config.yaml
num_hidden_layers: 13
hidden_size: 320
num_attention_heads: 2
num_key_value_heads: 2
head_dim: 64
intermediate_size: 1280
vocab_size: 2048
hidden_act: "tanh_gelu"
norm: "layernorm"
norm_place: "pre"
norm_eps: 1e-05
positions: "rope"
rope_theta: 10000.0
rope_fraction: 0.5
qk_norm: false
attn_scale: 0.125
bias: "none"
tie_word_embeddings: false
parallel_block: true
init: "normal"
init_std_qkv: 0.0254
init_std_o: 0.0401
init_std_up: 0.0254
init_std_down: 0.0
optimizer: "muon"
learning_rate: 0.00647
lr_mult_o: 1.5
lr_mult_down: 1.5
beta1: 0.95
lr_head: 0.00387
max_grad_norm: 2.0
warmup_steps: 200
schedule: "wsd"
decay_fraction: 0.767
decay_shape: "pow"
final_lr_fraction: 0.0
batch_tokens: 32768
max_seq_len: 512
doc_mask: true
train_tokens: 231100000
max_steps: 7053
dataset: "wikipedia_en"
MLP neurons of a small language model. Each row is named by its layer, matrix (up: input weights; down: output weights) and neuron, and shows model dimensions 160-223. Each number is 128 + 24 x the weight over its row's rms, rounded and kept within 0 to 255.
After each neuron's rows, "fires after" lists the tokens most often just before its 100 highest values on Wikipedia text that the model never trained on.

L4.up82 [165 118 164 166  96 112 127 134 110 115 126 115 145 133 161 151 121 141 148 107 132 104 134 160 121 133  92 114 132 131 116 125 131 123 145  80 108 132 117 140 122 133 127 124 108  62 183 107 122  89 127 165  86 123 110  86 150 121 129 122 142 139 141 134]
L4.down82 [125 154 148 121 167 125 122 112 120 141 119 122 146 152 107 166 163 162 128 119 130 172 100 106 149  72 134 132 140 129 134 128 146 101 106 119 157 152 103 118 123 142 125  91 152 156 155 108  98 170 153 115 156  75 129 174 104 123  89 143  98 152 155 160]
fires after: ".", " ", "s", "y", ":", "ook"

L6.up1072 [159 155 144 134 120 171 105 156 159 147 151 186 144 129 134 110  93 168 148 122 144 169 135 142 127 120 128 107 132 112 133 106 104 132 175 141 125 100 141  83  97 146 146 119 176 128 129 147 138 137 138 140 106  95  82 119 103 144 116  52 138 147 114 142]
L6.down1072 [128 140 135 138 127 159 118 104 161 115 141 111 119 147 114 131 130  98 124 141 102 107 142  91  74 174 103 129 144 101 120 130  91 129 179 160 165 142 121 139  97 100 114  95 159 145 136 130 125 133 141 112 165 145 107 115 141 105  96 113 129 171 133 119]
fires after: " ", "s", "er", "G", " st"

L6.up1109 [111 112 122 102 199 158 154 148 141 183  85 180 144 110 146 132 119 153 148 156 135  58 133 141 141 151 130 161 155 143 111 126 129 149  99 140 112 123 109  97 119 118  77 131 118 117 140 144 114 133 110 122  99 100 124  85 180 139 134 155 132 149 121 123]
L6.down1109 [114 147  82  67 122 178 151 142  88  99  86 121 105 117 183 130 157 145 142 128 136 107 172 175 124 129  96 139 129 121 151 121 129 104 140 119  70 132 163 158  77 104 157 116 139 173 124 115 144 152 147 131 170  94 120 114 154 161 144 103 138 137 125 108]
fires after: " to", " I", "/", "′", " a", ":"

L4.up1150 [170 108 127 160 103 143 101 121  95  95 159 162 115 109 102 131 148  95 146 112 174 145 137 138 110 136 112 135 130 159 116 135 112 134 127 101 123 103 104 157  95 130 129  95 137  87 124 161 148 143 129 126 154 174 160 123 108  94 131 147 128 117 141 146]
L4.down1150 [105 174 161 128 143 132  86 141  91 145 132 138 150 159 161 136 109 137  93 133 107 145 181 131 153 114 101 115  91 145 116 156 112  93 125 101 139 188 170  94  91  98  90 114 143 140 142 175 136  82 123 149 169 101 131 124 160 130 119 102 164 126 120 114]
fires after: " con", " f", " F", " re", "f"

L4.up966 [ 87 174 102 124 133 159 136 117 122 134 117 134 108 115 115 185  88  95 117 117  93 130 140 128 137 116 144 149 130 117 160 124 126 130 129 139 107  93 156 117 123 123  92 145 128 163 149 107  88 128 133 135 148 109  91 125 112 105 159  97 108 153 120 105]
L4.down966 [136  89 110 147 126 133 116 122 109 129 102 131 160 105 128 135 106 121 139 130 132 140 117 113 131  92 161 127  99 141 119 171 115 149 155 147 122 143 115 125 136 156 129 165 124 167 166  97 143  93 105 121  88 113 124 115 198  80 117 115 124 129 124 150]
fires after: " B", " De", " de", " Ch", " Le", "c"

L6.up874 [107 131 130 103 165 108 147 140 135 116 141 157 147  77 136 105 129 133 110 105 155 119 125 174 152 176 135 175 148 145  99 119 136 162 123 128 135 147 112 149 120 142 125 102 100 111 118 111 153 168  63 149 174  98 129 101  94 145 134 135 118  79 136 107]
L6.down874 [176 113  98 129 174  87  62 131 106 153 121 140 115 126 142 146 142 154 170 116 125 173 119 135 121 160 118 139 159 133 111 116 138 168  92  89 156 105 110 145 130 112 100 145  97 158 106 108  91 146 133 115 152  82 104 122 115 142  93 181 129 144 125 127]
fires after: "c", "s", " c", "ic", "d", "ur"

L8.up274 [174 120 117 110 140 127  99 122 111 131 114  85  99  99 108 112 138 117 125 151 153 128 154 198 115 139 152 125 133 132  92 157 123 102 107 121  87 143 158 121 115  97 100 158 111 108 166 151 136 151  76 121 133 150 159 126 121 166 138 167  84 123 138 145]
L8.down274 [127 147 102 109 117 104 148 103  77 185 126 102 112 120 149 158 146 110 134  93 123 130 152 149 137 124 150  99  80 121 113 177 125 200 164 140 150 128 110 118 147 146 105 135 119 172 147 115 149 113 188 174 101 123 122  94 103 111 118 111 144 157 138 109]
fires after: ".", "°", "ig", "d"

L6.up147 [118 142  92 147 166 176 119 117 107 126 156 129 142  93 115 118 149 123 144 128 123 141 166  97  94 151  93 124  99 120 104 129 144 150 184 138 111 109 179 135 122 128 124 115 130 130 127 166  90 126 154 170 113  83 114 123 120 128 118 156 151 143 106 152]
L6.down147 [163 107 139 142  84 104 140 165 123 137 153 141 143 144 144 137 128 154 112 117 170 131 163 156 148 131 109 110 160 101 136 138 113 131  82 156 155  96  93 163  97 109 168  99 111 144 126  85 132 149 167 133  93 145 134 148 149 151 125  94 131 140 146 127]
fires after: "ro", " re", "mm", " Ga", "re", "it"

L6.up303 [132 125 142 124 107 111 125 115  75 159 161 125  97 123 181 137 108 121 111 146 161 105 124 135 166 135  96  80 177 101 106 117 147 115 122 143  62 124 143  82 103 168 116 119 123 149 123 154  87 121 134 144 103 112 119 152 145 159  83 121  99 151 155 117]
L6.down303 [126 105 128  83 100 112 116  87 173 110 137 164 141  96 110 146 159 150  93 139 134 166 125 115 118 146 124  97 113 101 117 121 121 103 135  94 162 108 124 148 118  85 177 156 156  98 140 104  99 122  93 142 109 156 134 122 127 112 147 159 150 125 168 144]
fires after: "s", " ", "ro", "es"

L6.up212 [140 102 132  78  78 125 145 143 139 139 117 150 126 129 117  98 112 156 138 156 160 136 128  98 101 117 178 153 141 131 137  94 100 171 153 146  90 116 173  91 126 118 148 142 165 104 132 144 134 122 151 100 101 124 138 123 140 156 122 126 128 101 110 148]
L6.down212 [119 151 134 109 132 131 177  94  97 143  97 132 117 123 128 138 107 122 133 123 129 137 139 121 120 114 103 100 137 138 112 117 126 155 121 118 128 147 149 121 115  89 129 121 159 127 143 129 124 168 138  96 109 135 175 138 115 149 108 149 144 113 157  98]
fires after: "\n", " ", "as", "s"

L7.up788 [153 109 120 143 149 131 147  91 131 108 112  96 122 148 190 121 164  82 139 151 112 114 108 173 130 140 125 103 105 139 118 134  61  88 102 123 109 110 120 150 161  96  97 145  95 105 114 148 180 115 107 115 145 124 141 123 105  93 146 164 128 143 104 126]
L7.down788 [112 158 106 109  92 121 100 125 102 125 137 149 127 125 126 135  92 126  85 128 121 137 166 164 152 104 148 148 118 133 130 117 159 170  99 103 160 107 176  94 114 147 129 139 140 117 142 123 103 121 118 156  96 141 105 105 137 143 129 138  99 159  72 138]
fires after: "d", "la", " Ma", "ist", "t", "."

L5.up453 [119 113 128 138 109 131 113 141 135 144 107 145 111 144 162 133 121 106 120 161 121 110 156 170 108 120 135 135 124 161 118 115 138  96 115  97 124 105  83 185 146 147 139 138 138 119 118 114 141 158 103 110 125 135 170 127  94 117 127 113 179 136  86 106]
L5.down453 [100 158  98 152 106 131 169 151 117 147 114 120 138 108 149 156 120 121 121  99 147 159 129 140 142 119 143 124 139 110 124 161  78 138 183 134 127 114  77 105 150 132 120 139  76 128 117 144 157 145 108 139 142 133 106 158 124 125 148 129 148 148 137 175]
fires after: ".", "ce", "re", "ru"

L8.up1026 [110 131 131  80 136 120 142 147 113 109 131 135 150 155 137 108 113 161 121 106 140 129 156 107 121  94 139  96 141 131  88 152 103  73  90 116 104 188 122 162 127 145 135 136 131 156 145 129 100 143 127 134 120 110 148 123 144 138 109 149 132 104 105 187]
L8.down1026 [122 130 112 124 109 122 157 110 132 125 162 145 108 124  74 127 135  85 160 125 141 143 138 122 100 109 148 120 107 157 126 169 133 142 125 115 151 126 100 146 102 136 108 148 131 143 149 128 109 162  99 134 131 156 138 120 151  82 134 120 143 137 104 152]
fires after: "al", " in", "ed", "ur", "-", "d"

L4.up742 [128  98 143 115 125 137 131 123 116  96 172  68 124 153  84  96  86 111 140 154 145  99 156  90 159 118 111 216 150 118 135  66 115 129 156  99 155 153 118 157 147 111 118 158 119 103  99 152 153 145  98 103 164 145  98 119 101 173 116  94 102 164  96 113]
L4.down742 [100  94 115  99 146 156 149 108 145 100 111 125 136 153 126 161 136  83 113 137 146 118 122 129 134 113 152 157 167  94 121 131 103 104 148 141 165 116  91  98 122 180 107  99 104 143 159 119 112 117 106 163 138 123 138 152 148  92 123 115 109 148  98 110]
fires after: " h", " in", " re", " ex", "in"

L7.up113 [128 157 117 112 116 148 143 112  99 157 194 122 172 141 158 180 138 121 135 118 138  95 121 139 152 126 115 109 165  84 106 142 156 128 165 180  89 122 128 131  85 166 159 142  73 110 107 103 114 118 119 159 132  96 148 122 163 145 131 129 167 131 117 124]
L7.down113 [155 129  84  99  98 135 132 107 158 129 115 100 102 118 178 132 108 101 122 200 169 105 132  87 136 153 145 109 136  94 141 108 128 139 107 134 159 128 133 111 116 130 145 122 143 105  96 141 149 172 132 137 116 121 138 132 108 154 148  82 136 156 121 143]
fires after: "s", "z", "ab", "c"

L4.up650 [126 171 122 116 107 165 104 173 148 100 151 115 129 131  79 166 113 114 112 138 155 102 133  99 107 130 105 130 106 108 148 113 167 117 125 115 145 127 126 122 134 146 136 150  86 118 134 104 102 144 119 139 139 144 136 112 102 184 131 136 129 122  88 115]
L4.down650 [ 84  84 138  87 130 119 132 131 184 105 120 130 135 144 121 127 154 109 103 160 145 149 133 141 145 113 109 135  87 112 136 150 125 163 130 172 162 136 160 172 100 100 155 129 156 139 153 112 128 147 113 153 175 131 159 168 106  69 118 137  90 132 115 161]
fires after: " In", " re", " sub", " h", "78", "1"

L4.up326 [133 130  87 110 110 119  76 144 145 131 117 163 120 110 129 119 105 109 163 151 151 140 154 151 135 140 105 113 137 118 137 175 136 143 133 139 127  91 144 101 140 125 126 133 104 137 129  91 156 129 168 143 143 152 124 142 135 196 125  48 135 143 108 178]
L4.down326 [157 152 149 111 140 143 115 128 133 144 147 155 132 129  89 157 176 161 123 150 174 136 165 101 121  72  80 130  98 113 107 149 144 146 117 139 141 157 112 186 140 167 135 124 101 129 132 184 116 123 168 132 115 132 106 118 116 110 120 103 163 121 144 162]
fires after: " ", " sp", " F", " f", " Sch", "s"

L4.up111 [117 171 111 135 179 142 113 123 124 153 105 128 144  95 125  99 136 106 108 129 127 105 125 148  93 147 143 149 137 120 128 123 201 118 146 156 123 176 137 126  96 138 148  81 154 141 115 121 152 111 123 138 150 151 133 126 108 142 172 128 141 163 130 112]
L4.down111 [146 113 161 152 127  98 140 124 142  92 139 108 180  84 131 172 173 113 113  99 156 162 123  91 156 157 168 138 142 130 153  76 112  86 154 150 149 131 114 104 129  85 147 114 140 145 127 157 132 105 140 139 130 138 135 101 188 111 133 143 111 149 135 138]
fires after: " ", " f", " T", " F", "t", "f"

L5.up990 [134 154 132 170 118  91 159  99  95 107 109 172 136 184  83 161 167  89 112 157  78 129 138 107  72 132  94 102 149 122 129 117 136 129 129 102 165 113 119 134 141 100 167 140 115 145 162 114 114 182 107 151 121 128 159  82  85 126 167 125 130  91 127  59]
L5.down990 [110 157 138 141 127 154 125 121 175 154 144 131 108 129 153 160  87 147 120 152 146 103 164 170 127  91  88 138 173 162  92 145 132 161 112 144 117 162 148 148 101 134  75  96 174 137 122 119  86 132 104 125 130 120 135 117 141 108 136 116 142 139 162 114]
fires after: "s", " S", " in", " T"

L8.up923 [147 120 108 116 105 116 157 129 120 114 112 135 155 122 134  97  88  88 120 162  98 114 109 139 138 143  97 146 117 144 144 158 108  82 113  98 147 105 137 155 117 143 145 176 152 119 110 102 153 129 119 133  89 152 120 147 174 101 130 134 155 129 121 144]
L8.down923 [142 127 152 112 109 113 153 173  89 136 100 118 110 128 146 126 127 116 130 126  96 124 113 135  96  93 160 124 109 132 133 126  81 102 191 127 101  88 147  96 105 131 130 172 174 130  92 132 129 148 173 133 115 114 166 132 172 132 131 121 120 127 142 111]
fires after: " S", "c", "la", " R", " P", "ra"

L4.up345 [146 164 120 146 113  90 130 119 119 110 110 137 204 119 125 111 114  77  97 158 108 145 123 151  82  66 160 144 136 167 114 128 104 124 170 132 186 132 120 155 129 133  93  76  95 119 163 115 117 119 101 101 121 122 132 133 123 166 141 164 147 140 144 162]
L4.down345 [ 95 142  99 139 116 106 131 126 178 125  86 112 126 172 126 125  98 145 174 148 122 129 166 146 148 116 132 130 139 188 145 129  97 168 124 142 146 141 116 178 109 122  63  89 120 147  98 166  86 115 124  47 123 103 139 113 130 117 144 117 153 131 146 147]
fires after: "s", "S", "is", " S", "er", " dis"

L4.up1129 [160 149 148 121 201 130 150 159 135 151 132 108 122 125 163 100 121 121 133 169 138 139 113 162 123 111 115 115 106  90 146 122 129 125 127 157 140 105 132 137 126 170 123 145 126 104 136 103 133 116  74 104 128 142 105 158 155 148  80 140 108 115 116 105]
L4.down1129 [148  87 149 105 140 124 158 173 129 125 117 116  85 142 111 123  95 100 106 121 160 130 138 140 119 101 154 119 140 136 121 137 151  71 138 143 102 125 111 111  87 141 121 150 168 103 130 179  93 159 178  95 139 153 163 118 123  94 119 103 132 168 145 121]
fires after: " U", " p", " P", " S"

L4.up520 [102 130 135 115 136 143 117 130 122 137 119 108 110 129 150 103 165 121  73 133 127 155 135  93 125 128 131 124 148 159  99 104 131 115 100  68 120 136 118 146 115 159 103 138 147 129  92 128 163 151  98 101 131 108  90 126 121  99 154 115 124 102 111 138]
L4.down520 [125 112 113 130 153 165 146 116 148 166  85  93 138  57 131 143 149 118 106 110 108 181 159  81 119 165 138 156 169 124 126 130 121 124 131 156  96 130 141 139 115 158 130 141 125 108 165 104 158 124  99 166 107 158 156 130 114 119 105 145  94 101 108 154]
fires after: " cl", " be", " Ho", " can", " P"

L6.up830 [126  98 122 127 143 111 138 111 182  83  98 143 128 148 122 122 131  71 110 108 144 158 152 108 150 105 139 153 118 151 120 121 121 140 149 136 145 138 106 144 152 153 107  89  74 130 150 124 110 136 146 134 188 124 122 126 158 164 153 120 164  83  87 125]
L6.down830 [ 86 154 103 162 118  69 109 131 133 135 137 111  91 153 146 165 115 145 112 149 132 121 144 108 176  97 108  94 159 146 113 154 107 184 148 149 118 147 115 121 176 119  76 140 127 126 152 144 119  91  90 117 119 172 138 168 143  93 134 138 118 125  97 121]
fires after: "s", "in", "an", "z", " dis"

L4.up5 [131 153 130 107 144 178 175 161 124 114  67 156  75 125 127 124 100 110 117 102 108 155 116 148 107 118 113 145 118  95 129 121 152 142 122 159 122 130  93 132 127 118 106 119 109 115 146 140 167 130 133 154 149 117 113 109 167 122 149 136 103 159 131 122]
L4.down5 [120 133 159 103 127 122 174 110  91  81 172 166 132 149 136 119  90 111 147 123 144 160 117 135 130 130  87 147 185 117 136 163  91 164 116 140 133 162 110 135 167 185 151 105 132 111 130 143 155 122 126 137 131  96 128 163 175 102 134 108  93 131  97 146]
fires after: " ", " de", " De", " the", " Di"

L4.up1043 [128 158 118 142 148 102 126 124 121 130 110 100 165 108 129 131 102 119 130 118 149 178 124 120 122 112 138 128 153 120 110 154 152 123 109 122 125 131 184 183 126  88 104 165 101 124 140 107 118  49 127 136 159 119 134 132 111 106 111 133 162 119  63 131]
L4.down1043 [132 143 112 122 149 129 122 150 124 111 146 125 173 128 147 125 136 140 116 193 127 174 116 115 121 153 103 144 144 129 187 112  90 150 150 116 146 127 112 136 139 155 103 127 138 168 185 122 126 140 168 114 108 115 164 114 138 151  64  84 114 108 119 118]
fires after: "s", "th", "us", "S"

L4.up1178 [118  98  75 136 145 150 141  91 141 131 126  96 178 128 125 146  77 115 170  80 135 153  88 120 115 132 140 132 101 130  97 126 125 146 144 137 126 141 150 130 137 124 130 144 107 134 132 172 119 166 125 114  96 105 123  79 113 163 106 129 140 141 112 138]
L4.down1178 [ 99 133 144 123 115 138 139 119 137 147 123 121 131 125 129 114 174 104 100 135 113 161 116 156 141  83 148 142 132 118 123 131 121 115  86 127 147 123 123 132 141 134 118 110 143 122 146 171 195 117 135 140 114 142 114 150 127  96  63 155 189 121 124 111]
fires after: ",", "re", " ex", " S", " re", "s"

L9.up146 [144 118 143 120 113 154 140 113 148 153 117 137 159 129 115 160 104  97 162 123 140 171 180 173 130 120 187 138 137 135  94 146 107 146 131 136 105 168 163 108 112 136 169 134 120 169 105 117 120 129 133 138  92 139 119 148 123 118 166 150 161  94  76 149]
L9.down146 [ 99 168 162 111 133 142 125 133 142 148  64 129 119 104 159  94 115 124  95 105 140 158  92 130 136 100 156 134 120 106 133 125 111 129 134 133 140 128  84 114 166 156 148 118 140 134 103 123 162 116 156 121 141 161 129 138 103 126 121 117 126 132 128  97]
fires after: "s", "-", "st", " a", " S", "c"

L7.up1087 [122  90 133 122 132 120 141 157 121 145 103  96 143 118 109 118 130 122 117 131 129 112 108 122 142 157 127 130 165 143 161 144 119 132 115  89 126 130 138 167 113 161 144 100  99 107 159  86  76 132 102 140 154  97 128 103  79 139 115 133 151 169 124  96]
L7.down1087 [109 137 156 146 165 122  84 154  89 121 157 162 118 143 120 170 171 120 149 161 139 104  74 124 117 122 104 143 146 136 130 151 134 161  98 115 145 117 142 196 130 102 163 121 123 162 183 120  80 154 185 125  91 120 126 119 148 134  81 117 106 121 126 122]
fires after: " ", "s", "as"

L4.up1018 [139 137 117 195 104 126 157 119 146 122 143 137 102 117 105 143 152 138 150 150 109 122  99 161 139 126  98 106 128 161 176 133 134 107 159 112 138  89 104 205  89 143  89 137 132 112 120 137 158 179 146 156 138 105 121 146 111 122 137 172  74 144 116 120]
L4.down1018 [110 114  91 153 129  94 158 102 153 108 124 120  99 131 127 109 129  69 133 120 144 107 121 159 123 178 114 151 128  51 125 125 124 102 162 137 151 150 171 129 147 117  87 159 120 150 137 109  79 120 119  97 172  67 146  98 141 138 103 101 173 132 112 108]
fires after: " con", " ", "\n", " de", " O"

L4.up221 [ 77 126 140 141  94 112 131 114 144 158 137 141 129 145 132 114 144 124 143 145 100 127 117 120 111 107 133 104 147 137 121 139 116  93 122 137 125 125 136 165 113 140  86 156 136 115 113 103 189 145 139  92 177  96 119 178 154 135 112  99 105 159  92 128]
L4.down221 [138 121 120 170  96  97 133 113 127 144 110 150 126  89 154 165 109 134 123 135  93 163 134 117 135 140 119 124  80 109 118 101 139 166 123 141 132 106 177 154 111 113 149 153 147  82 126 142 118  98 161 182 126 115 116 134 152 100 140  97 136 146 166 161]
fires after: " ", " con", " ex", " P", "S", "or"

L9.up619 [102 101 139 101 137 140 117 139 109 140 128 121 124 134 121 132 160 125 141 116 142 144 129 146 182 155  99 131 185 120 126 135 119 127 115 147  86 128 158 110 145 145 153  92 108 114  92 130 104 144 122 120 143 178 131 180 133 112 102 139 184 126 109 136]
L9.down619 [154 152  93 142 135 113 106 133 108 120 131  96 129  79 104 149 142 134 136 130 184 147  94 110 152  85 135 115 144 131  83 130 139 101 165 143 135 113 119 144 150 117 129 144  73 114 173  92 138  95 105 106 136 108 109 103 113 118 160 137 132 146 135 145]
fires after: "s", "i", "o", "ce", "es", "re"

L4.up348 [ 93 102 143 159 142 136 114 147 138 137  94 165 136 101 162 116 112 172 139 126 130 101 170 133 154 128 132  96 146 115 100  80 123 113 103 101 130 156 156 183 107 139  94 128 143 120 134 128 109 118 109 110 153 121 156 128 120 180 159 112 149 172 121 134]
L4.down348 [135 138 154 159 118 134 145 153  82 116  91 112  98  77 132 135 148 122 137 125 111 104  91 162 131 157 126 160  95 121 131 108 134 142 132 169 168 138 144 158 136 143 160 119 150 120 105 124 115 122 152 155 171  97  96 128 122 134 124 105 131 130 150 158]
fires after: " ", " \"", "-", " ("

L7.up355 [137 181 139 117 110 119 128 144 120 115  78 125 150 106 127 156 148 114 147 145  59 117 173  80 113 104 130 131 166 168 132 114 105 129 210 101 124 133  96 171 146 113 172 122 103 123 140  96 121 135 144 144 120 140 151 143 151 161 131 101 137 106 174 109]
L7.down355 [164 115 106  76 129  97 131 137 117  79 158 134 100  92  92 119 157 160 166  80 105 132  99 121 132 117  84 114  80 134 136 113 146 131 150 140 114 129 118 169 109 101 130 134 162 153  73 101 103 133 133  90 122  99 137 133 132 124 182 153 139 146 133  97]
fires after: "S", "A", " A", " S", "B", " N"

L6.up337 [130  76 112 111 133 133 157 134 134 147 121 103 124  86 159 116 124 137 180 118 100  88  81 167 180 108 150 159 120 122 124 114 115 109 100 130  91 145 114 168 158 154 113 113 118  94 123 133  89 110 152 141 171  87 166 120 128 139 125 127 127 130 153 112]
L6.down337 [104 153  74 136 122 143 134 142 114 132 139 161 137 153 101 169 115 164 121 116 115  95 145 170 139 154 142 132  81 149 124 115 117 104 139 161 148 132  79 148 132 149 138  92 137 115 121 137 123 143 155 129 203 102 149 139 144 137 129 143 120 111 153 100]
fires after: " ", " C", "d", " ("

L4.up765 [114 143 120 147 119 130 142 122 169 154 110 113 181 137 196 203  93 142 122 124 113  81 154 155 136 134  94 178 103 161  95 154 123 110 179 118 108 111 135 144 108  98 130 142 142 121 139  94 120 134 117 140 189 111  93 154 118 119 132 165 144 150 125  98]
L4.down765 [150 144 117 130 129 160 116 107 142 104 112 135  99  98 113 105 121 137  92 151 137 149 126 114 108 164 151 127 155 101 146  94 122 129 106 125 146 158 104 110 102 134 114  66 156 118 130  74 137 136 154 163 148 145 157 125 173 120 141 133  90 107 120 125]
fires after: "s", "c", " p", "ur", "p", "d"

L6.up645 [142  86 158 116 112 154 118 118 148 139 155 144 111 145  99 117 145 149 116 114 117 103 127 100 123 155 110 109 122 118 132 115 152 151 121 120 117 104  67 107 110 131 119 120  81 187  57 100 120 116 148 109 167  86 135 128  98 121 165 144 121 125 145 152]
L6.down645 [125  88 134 117 134 120 135  99 121 141 124 136 166 110 170 178 117 126  83 119 136 144  97 153  78  97 124 121 159 137 127 107 147 120 151 133 147  95 131 142 114 129 144  84  98 121 162 121 140 126 104 123 109 117 125 142 110 145  98 126 109 121 133 126]
fires after: "en", "s", "n", "in", "c"

L7.up843 [128 131 155 159 133  75 125 127 109 106 115 134 109  92 122 125 112 108 109 131 158  86 149 152 112 153 152 138 110 131 147 122 123 106 197  91 171 124 136 142 105 139 116 140 115 172 143 119 119 151 122 117 130 140 140 128 142 156 126  91 105 122 114 129]
L7.down843 [127 145 115 142  96 150 112 149 158 134 147 125 152 145 120 115  91 119 116 128 110 149  68 108 162 125 141 124 139 128 164 108 135 110 141 132 142 142 102 172 113 141 191 152 144 128 169 121 116 112 105 156  95 157 110 110 118 136 118 153 131 117 166 115]
fires after: " p", "s", "er", " Com", "la", " pre"

L9.up460 [125  65 110 123 151 120 115 126 167 150 115 138 104 131 146 142  95 121 145 141 148 144 104 141 171 151 158 108 137 148  90 152 114 160 103 152 138 104 152 198 114 136 152 148 121 154 142  97 134 119 170  85 148 136 149 113 141 163 130 140 150 103  99 144]
L9.down460 [126 100 111 115 117 185  92 133 117 110 126 136 110  73 147 142 123 105 122 147 148 128 121 142  79 130 107 110 129 143 148 124 118 131 133 126 137 121 135 135 118 151 141 130 174 103 173 135 150 148 148 174 140 140 104 147 116 113 155 151 171 108 143 140]
fires after: " ", " S", "s", "e", " E", "le"

L4.up359 [117 135 187 171 142 125  98 121 164 118 101 153 142 114 147 125 130 112 116 119 164 144 143 102 147 128  99 136 124 117 109  98 167 137 104 129  91 129  93 145 152 141 132 118 188  94 123 104 137 126 151 111 143 142 117 179 146 117  79 152  90 114 115 129]
L4.down359 [110  97 128 126 171 102 129 111 157 162 142 115 137 100 109 140 163 155 138 134 138 145 108 116 129 109 150 146 109 142 118 113 134 128 150 149 126 141 136 166 118 143 118 131  68 115 109 116 166 128 104 112  95 140 129 139  93 119 131 129 139 159 158 164]
fires after: "st", " an", " An", "gu", "il"

L5.up1109 [174 104 129 142 132 123  86 125 174 128 167 180 143  87  94 111 109 137 129 112  81 156 112 140 175  82 148 121 134 163 120 145 120 131 135 112 155  80 129 110 133 158 101 178 157 105 103 177 130 151 131 113 174  96 132 130 149 147 131 129 124 119 126 156]
L5.down1109 [130 152 130 128 124 152 145 106  96 166 133 116 148 112 125 102 125  95 155  99 125 121 150 131 121 172  85 152 106 140 115 111 153 121  82 159 121 132  70 133 146 162 159 126 139 144 167 111 127 153 175 184 112 117 115 142 106 120  98 160 112 174 176 129]
fires after: " ", "th", " B", "bu", "s"

L6.up85 [ 96  88 147 131 153 164 181 149 129 128 169  83 141 125 136 104 157 106 134 144 133 139 145 104 111  97 115 120 166 134 110 117 101 108 119 152 147 102 114 180 111 133 103 119 111 150  75  81 127  80 158 145 182 128 179 119 103 153 141 131 109 151 160  98]
L6.down85 [129 117  85 136  89 162 122 132 103 124 106  98 101 129 148 122 131 174 150  37 163 156 157 142 154 106 122 100 109 154 125 106 127 135 173  87 123  86 134 116 113 137 110 109 160 120 115 109  95 106 168 105 114  92 106 140 137 149 120 145 132 173 133 131]
fires after: "s", "n", "ni", "he", " S", "ne"

L6.up38 [132 154 121 135 134  94 113 122 125 134 102 139 127 138 142 148 171  81 126 148 143  99 142 106 144 123 147 106 136 125 134 117 178 142 153 114 108 173 127 178 146 152  89 128 140 110 127 116 141 143 122 156  93 131 119 138 118 129  83 132 111 141 155 134]
L6.down38 [113 128 120 125 150 113 111 122 108 143 150 163 172  88 171 133 109 145 153 155 111 119 126 133 165 122 129 120 146 134  98 111 113 130 134 120 172 144 108 165 122  96 121 103 129 172 149 164 102 144 109 139 141  92 146 130 111 158 126 136 164 105 138 184]
fires after: "s", " An", "at", "g", " an", "n"

L9.up129 [133 132 110 149 147 107  96 116  81  76 171 144  65 107 135 113 152 104 138 109 114 109 144  98 108 196 140 171  71 138 141 103 130  80 157 145 159 146 133 144 156 150 135  90 128 120 120 126 130 120 131 130  84 142 154 129 117 116 146 133 111 120 141 107]
L9.down129 [143 139 157 125 164 127 141 156 129 194 149  78 112 202 140 125 133 145 118 113 133 101 102 109 137 122 148 113 117 144 104 113 154 139 104 127 173 139 157 107 137 146 116 144 136 102 161 101 122 161 134 175 129  92 121 108 142 141 163  91 138 176 162 108]
fires after: "s", " S", "e"

L7.up771 [157 122 133 101 114 130 141 151 110 139 137 162 116 117 117  99  99 162 137 111 115 157  81 106 100  98  90 122 154 117 116 120  91 116  89 106 126 122 128 108 126 154 138 161 153 145 148 114 121 134 135 127 114 150  99 122 143 137 125 156 130 135 109 128]
L7.down771 [124 132 171 167 147 126 170 122 116 123 120 166 122 112 117 117 122 111 115 156 165 133 135  99  98 152  93 122 135 144 125 127 158 154 116 138 154 135 100 149 129 108 105 127  91  82 124  68 120 152 130 109 142 160 106 123 118  88 154 127 116 188 126 107]
fires after: " ", "di", "in", " Di", "tri", "ra"